{"num_hidden_layers": 9, "hidden_size": 512, "norm_eps": 1e-05, "rope_theta": 10000.0, "bias": "none", "tie_word_embeddings": false, "learning_rate": 0.000853, "lr_mult_up": 0.729, "warmup_steps": 237, "final_lr_fraction": 0.05}
MLP neurons of a small language model. Each row is named by its layer, matrix (gate and up: input weights) and neuron, and shows model dimensions 400-495. Each number is 200 + 40 x the weight over its row's rms, rounded and kept within 0 to 999. A neuron's up and down rows have the sign that makes its largest values positive.
After each neuron's rows, "fires on" lists the tokens most often at its 100 highest values on Wikipedia text that the model never trained on.

L3.gate577,195,174,263,239,220,148,201,183,259,250,264,206,185,169,222,153,163,234,142,150,238,171,151,171,201,188,162,209,197,262,163,163,206,198,185,219,185,183,222,258,170,212,194,250,205,234,215,151,170,162,136,198,247,183,218,136,233,290,248,196,158,174,203,187,164,223,249,197,207,165,180,167,235,166,141,235,108,260,170,175,196,241,169,150,140,199,252,234,172,258,168,239,181,245,179,160
L3.up577,199,179,136,226,124,156,193,205,206,237,194,222,208,151,147,227,155,206,191,211,233,228,175,256,141,196,204,177,177,259,135,173,258,180,206,188,227,163,160,207,175,170,224,215,242,142,156,190,270,253,214,124,192,141,113,232,249,197,195,232,262,194,185,222,185,212,248,179,225,246,177,208,184,239,191,136,240,215,301,171,215,190,255,128,146,249,149,163,217,264,170,158,233,205,243,255
fires on: " of", " |\n", " on", " for"

L3.gate979,268,180,88,88,191,255,286,204,192,162,280,190,287,286,294,115,225,185,162,143,233,213,147,176,183,212,205,247,183,184,237,171,194,213,166,219,255,185,138,208,228,245,224,228,214,291,235,210,144,233,211,243,122,187,187,214,192,182,159,151,182,203,197,202,126,249,110,158,163,136,127,230,211,160,243,115,152,184,197,154,181,270,163,151,225,181,191,219,254,237,249,200,210,163,150,142
L3.up979,212,236,175,206,187,204,215,148,284,317,239,207,245,229,190,144,219,195,235,229,161,213,147,219,199,210,202,143,159,264,214,258,267,226,139,244,186,180,197,194,174,172,201,149,219,212,194,171,130,284,196,163,258,242,153,210,203,182,255,226,286,180,136,191,214,218,223,181,223,186,182,175,133,193,209,194,205,174,207,133,176,145,171,195,160,174,181,166,195,224,193,177,212,207,136,271
fires on: " ", "0", " than", " |"

L5.gate1131,308,116,255,169,198,211,161,246,206,262,213,137,152,249,160,157,211,291,225,241,268,244,155,101,299,134,163,267,220,213,254,200,204,172,120,189,225,197,253,234,130,255,215,218,213,218,250,211,217,152,205,211,186,159,155,263,181,254,222,136,222,201,168,177,260,184,204,242,229,195,150,213,160,229,158,232,159,174,162,192,196,229,162,205,233,218,189,247,177,207,189,201,233,117,217,144
L5.up1131,206,139,196,227,164,206,302,273,206,189,233,196,159,161,188,235,192,248,172,273,287,129,260,187,174,214,181,147,259,208,225,141,218,209,144,157,242,202,217,133,169,247,181,142,224,262,207,192,198,176,247,219,220,231,164,152,228,177,151,180,235,162,196,285,193,212,246,189,254,203,173,199,204,192,175,217,218,252,167,212,261,217,302,239,230,215,142,177,157,216,252,246,178,170,236,256
fires on: " |", " ", "\n"

L3.gate1397,245,146,165,207,237,214,212,224,101,212,218,242,275,211,187,212,196,181,160,210,173,152,173,233,250,130,167,143,205,220,202,210,262,241,167,219,183,233,177,228,233,208,269,281,202,137,195,246,251,183,160,191,219,103,184,225,260,178,183,223,238,169,227,253,138,183,225,173,160,161,244,199,254,244,256,221,155,248,206,228,201,262,220,158,255,183,164,168,198,201,190,213,160,137,158,205
L3.up1397,175,178,165,218,177,198,232,161,207,166,236,235,144,138,172,152,167,140,213,170,132,225,237,197,183,196,157,134,179,194,178,234,131,186,164,208,144,283,246,224,309,232,222,184,269,143,169,187,118,175,155,215,252,160,184,148,160,216,207,147,221,252,213,262,164,241,141,248,120,134,210,210,221,264,199,186,264,187,212,231,168,190,165,225,181,206,262,190,175,105,267,182,139,222,178,195
fires on: ".", "'", "-", "″W", " up"

L3.gate1055,254,255,202,158,191,140,172,234,208,162,195,199,201,171,192,137,218,248,254,144,226,157,129,204,227,156,147,204,228,222,145,226,230,206,174,145,219,145,202,166,193,132,232,195,234,250,251,252,177,238,158,162,173,117,198,212,225,128,235,165,186,170,193,207,306,205,239,240,214,168,193,159,250,199,219,166,233,210,169,181,210,269,182,170,220,252,256,207,152,217,178,215,212,243,229,186
L3.up1055,238,167,253,183,202,249,177,163,127,207,174,179,219,180,281,126,234,192,197,216,231,190,236,181,221,139,188,209,208,144,220,140,252,249,220,182,159,106,209,244,208,172,226,250,235,207,178,184,200,264,183,191,139,155,250,196,307,164,240,210,126,155,217,173,209,251,151,214,226,215,169,239,197,243,212,208,195,190,167,210,188,138,181,201,332,278,213,165,257,222,232,220,251,206,209,219
fires on: "%", " years", " they", " m", " many", " only"

L3.gate1537,240,214,197,190,290,264,211,132,172,234,186,184,250,237,183,182,164,240,228,194,236,194,181,191,220,160,183,238,225,206,172,189,197,161,182,178,236,157,228,237,213,183,162,216,164,216,116,211,167,207,223,189,168,179,236,234,259,240,139,124,195,149,202,180,254,235,243,153,194,162,147,242,261,179,218,195,287,159,194,219,135,236,208,193,194,235,156,175,176,201,292,205,142,209,151,161
L3.up1537,246,129,161,216,265,249,222,203,201,174,189,177,210,206,191,166,142,264,245,244,261,177,150,237,168,188,174,241,234,195,153,145,201,180,252,171,233,218,247,262,213,228,171,199,209,175,188,250,205,192,191,203,162,166,254,220,250,192,215,176,200,165,185,226,181,238,217,112,220,107,178,242,256,183,155,236,251,248,188,193,147,229,186,215,254,248,211,201,117,93,307,231,161,181,201,194
fires on: ".\n\n", ".", ".\n", "\n"

L3.gate113,267,208,233,178,216,230,264,194,158,165,212,182,167,237,255,172,183,240,233,191,243,176,243,229,181,219,186,156,189,183,146,189,198,227,289,190,238,189,225,228,237,134,264,227,195,165,192,220,216,228,164,174,122,174,214,212,169,232,255,152,242,166,156,193,112,226,202,168,206,197,117,173,228,154,261,187,179,220,231,193,155,188,161,223,200,236,187,150,218,151,175,192,150,146,226,279
L3.up113,139,116,200,183,243,159,264,152,268,187,238,177,179,201,183,156,228,155,207,155,204,160,76,232,183,156,237,249,155,232,180,199,229,220,155,185,145,207,166,241,201,227,200,247,228,236,152,157,80,110,213,281,212,234,207,167,191,208,208,166,233,191,217,207,180,267,113,179,142,126,198,182,153,248,223,140,179,173,293,273,200,222,246,216,187,174,167,186,142,171,193,203,237,202,199,173
fires on: ":", " of", " ", ".", "-"

L3.gate185,171,206,212,163,243,243,240,178,100,212,221,176,142,164,194,238,207,273,195,214,221,208,225,275,226,177,216,189,257,177,135,191,182,166,186,157,186,122,219,179,137,185,166,246,249,234,156,246,256,250,236,255,223,150,238,190,254,264,235,167,189,219,171,206,178,150,217,161,194,181,180,158,205,202,172,259,277,171,191,137,189,204,211,253,178,230,167,177,265,154,244,190,159,187,214,242
L3.up185,216,173,214,197,145,233,233,175,163,162,194,114,207,181,187,266,280,266,198,259,248,213,270,252,278,177,201,231,229,250,220,210,209,222,193,220,191,175,190,172,177,209,154,211,218,203,93,216,236,228,189,254,289,239,226,225,201,179,222,214,222,247,112,148,218,135,269,246,174,141,187,241,179,185,175,230,184,176,206,119,230,162,162,242,161,234,223,192,203,170,242,217,132,245,215,133
fires on: ".\n\n", ".", "\n\n", ").\n\n"

L3.gate630,227,128,163,193,279,191,248,180,128,177,197,189,222,202,198,163,180,273,219,170,264,108,119,214,181,194,164,186,248,217,180,217,173,210,180,146,130,156,173,244,230,211,206,289,180,257,135,175,220,142,238,156,222,147,231,197,201,229,140,164,212,183,183,215,260,210,218,162,144,152,186,115,218,172,131,223,236,162,228,141,103,202,252,225,180,269,109,162,214,208,252,191,181,255,215,194
L3.up630,232,163,146,216,215,212,206,125,145,165,167,167,259,175,237,170,197,237,175,252,303,183,205,208,223,185,195,210,272,190,238,252,242,177,192,170,206,177,197,245,189,214,118,254,229,206,180,183,187,162,149,226,193,158,197,210,195,211,180,151,167,181,182,147,231,187,262,213,136,82,198,192,186,242,65,242,209,182,212,220,172,240,229,173,217,221,109,178,185,183,253,136,142,234,218,201
fires on: ".\n\n", ".", ").\n\n"

L5.gate663,205,199,161,206,159,185,203,220,174,214,194,168,226,201,217,302,198,233,183,202,141,195,209,256,237,161,191,295,260,179,145,186,187,111,252,178,224,201,241,186,213,181,183,172,173,238,190,206,199,181,202,153,159,239,244,191,180,162,214,241,203,91,191,157,192,153,231,241,132,149,226,219,252,204,192,268,251,137,258,221,212,199,192,149,215,215,132,133,123,252,256,199,180,243,234,124
L5.up663,235,173,231,151,242,226,147,163,249,230,272,192,176,186,227,144,197,208,247,212,274,212,195,158,297,223,223,171,192,247,195,173,153,161,194,220,178,163,112,173,206,185,120,232,193,218,150,223,219,213,166,175,202,246,258,171,260,246,191,165,183,196,249,204,150,189,187,158,234,187,229,157,150,194,193,157,215,299,177,242,229,211,246,185,117,224,227,239,198,192,249,215,219,205,174,195
fires on: " |", ";", " and", " (", " |\n"

L3.gate302,139,169,84,187,249,238,223,229,130,182,226,151,242,232,174,188,210,212,141,204,249,147,110,199,231,221,228,171,188,152,144,152,213,193,110,116,165,176,221,150,145,216,188,277,177,139,154,173,179,208,179,195,221,231,216,211,234,236,127,174,163,129,139,164,215,178,178,177,215,170,237,166,227,141,210,216,201,167,222,206,160,211,251,205,165,188,203,195,159,180,213,214,150,142,250,236
L3.up302,212,147,121,228,199,192,218,243,151,223,219,137,225,235,235,171,207,284,207,225,212,189,208,217,238,229,226,176,186,183,190,197,314,176,179,192,232,235,262,216,142,232,247,250,153,141,181,138,181,187,178,186,178,227,239,244,185,198,251,191,116,163,220,173,260,148,144,221,238,120,242,164,122,240,177,282,212,188,165,157,172,203,283,215,154,244,179,194,146,146,234,226,151,251,188,177
fires on: ".\n\n", ".", "\n\n", "=="

L5.gate934,303,228,219,169,171,196,227,205,191,211,154,158,201,225,199,230,179,228,225,202,135,225,132,138,187,260,244,232,266,215,196,218,124,252,188,258,199,149,169,170,179,207,120,200,199,204,248,161,244,135,339,168,222,156,254,235,196,171,113,183,173,172,195,138,152,230,190,202,179,253,148,227,205,206,264,218,260,114,144,166,204,197,170,161,152,154,199,111,131,187,190,237,231,213,207,226
L5.up934,188,187,125,272,225,210,195,219,222,229,223,182,217,234,112,141,208,193,226,180,222,238,165,203,175,218,207,178,223,189,218,206,234,214,244,193,212,237,158,253,191,235,187,218,235,139,172,167,286,108,247,157,209,197,277,197,248,184,162,221,276,209,247,239,152,200,216,155,271,159,242,212,178,162,236,223,240,171,170,242,142,159,269,208,289,199,216,141,231,246,208,184,197,190,144,215
fires on: "\n", " |\n", " |", ".\n", " —;", " or"

L3.gate532,231,252,244,190,208,97,159,289,218,230,201,158,247,215,207,169,188,263,117,206,174,209,183,155,241,183,203,233,228,147,113,139,205,176,173,238,225,170,255,189,163,249,206,191,201,173,180,233,272,206,211,161,247,199,166,267,176,336,155,172,147,199,203,163,251,238,232,193,149,186,164,180,236,220,171,265,205,183,153,247,153,162,124,165,151,190,202,163,186,208,218,202,212,192,198,139
L3.up532,224,183,202,71,174,238,173,242,248,205,203,190,206,167,163,149,229,143,132,148,241,215,225,201,140,213,179,164,222,198,154,124,199,189,147,226,183,191,143,202,174,192,219,202,284,223,188,205,231,167,225,195,220,212,267,255,223,260,128,253,225,169,205,249,214,216,191,140,147,277,148,104,182,197,231,180,211,253,131,180,174,199,265,225,182,116,185,207,248,240,263,240,125,245,189,237
fires on: " |"

L5.gate255,243,159,188,149,181,204,282,206,223,267,171,170,232,186,188,155,160,234,215,231,285,174,170,186,253,228,202,183,129,194,135,167,255,212,184,178,188,226,155,226,246,197,128,192,180,233,231,224,213,151,218,208,174,206,231,194,142,180,207,160,149,192,210,310,143,203,274,205,213,175,206,166,184,160,219,207,224,164,192,147,130,184,140,275,284,261,184,166,199,238,255,206,162,198,160,243
L5.up255,183,172,146,185,164,151,217,244,201,228,163,154,246,160,142,219,186,150,240,199,230,184,220,244,162,199,230,160,166,206,131,233,167,167,213,272,159,187,135,236,182,152,172,185,254,232,234,161,170,263,176,176,302,231,214,178,202,244,169,210,216,123,219,134,253,247,161,194,229,208,242,138,249,213,171,175,278,195,207,180,164,165,250,215,176,137,310,166,183,156,206,225,198,189,117,224
fires on: " |", " |\n", ".", ";", "0", "20"

L3.gate478,185,224,208,181,231,208,209,181,106,143,242,181,281,287,160,236,218,221,199,176,182,214,187,229,203,167,199,152,228,193,127,230,200,132,139,149,191,145,134,199,214,200,160,221,178,239,91,236,175,117,254,234,178,201,173,178,204,161,181,181,170,187,191,237,216,254,180,215,165,167,181,146,217,176,100,201,195,203,246,162,146,232,205,223,171,192,181,227,169,195,236,217,162,227,236,197
L3.up478,181,196,290,242,230,219,227,182,137,202,195,177,242,230,201,267,284,212,211,201,202,203,206,204,229,142,204,146,236,160,195,209,203,161,139,153,223,183,167,187,224,193,120,227,162,215,100,184,195,180,192,245,192,221,198,177,196,165,197,187,136,238,138,203,207,191,190,225,191,146,229,200,227,221,114,197,120,208,234,170,143,254,152,169,157,245,145,248,186,214,240,247,143,190,233,134
fires on: ".\n\n", ".", "\n\n", ").\n\n"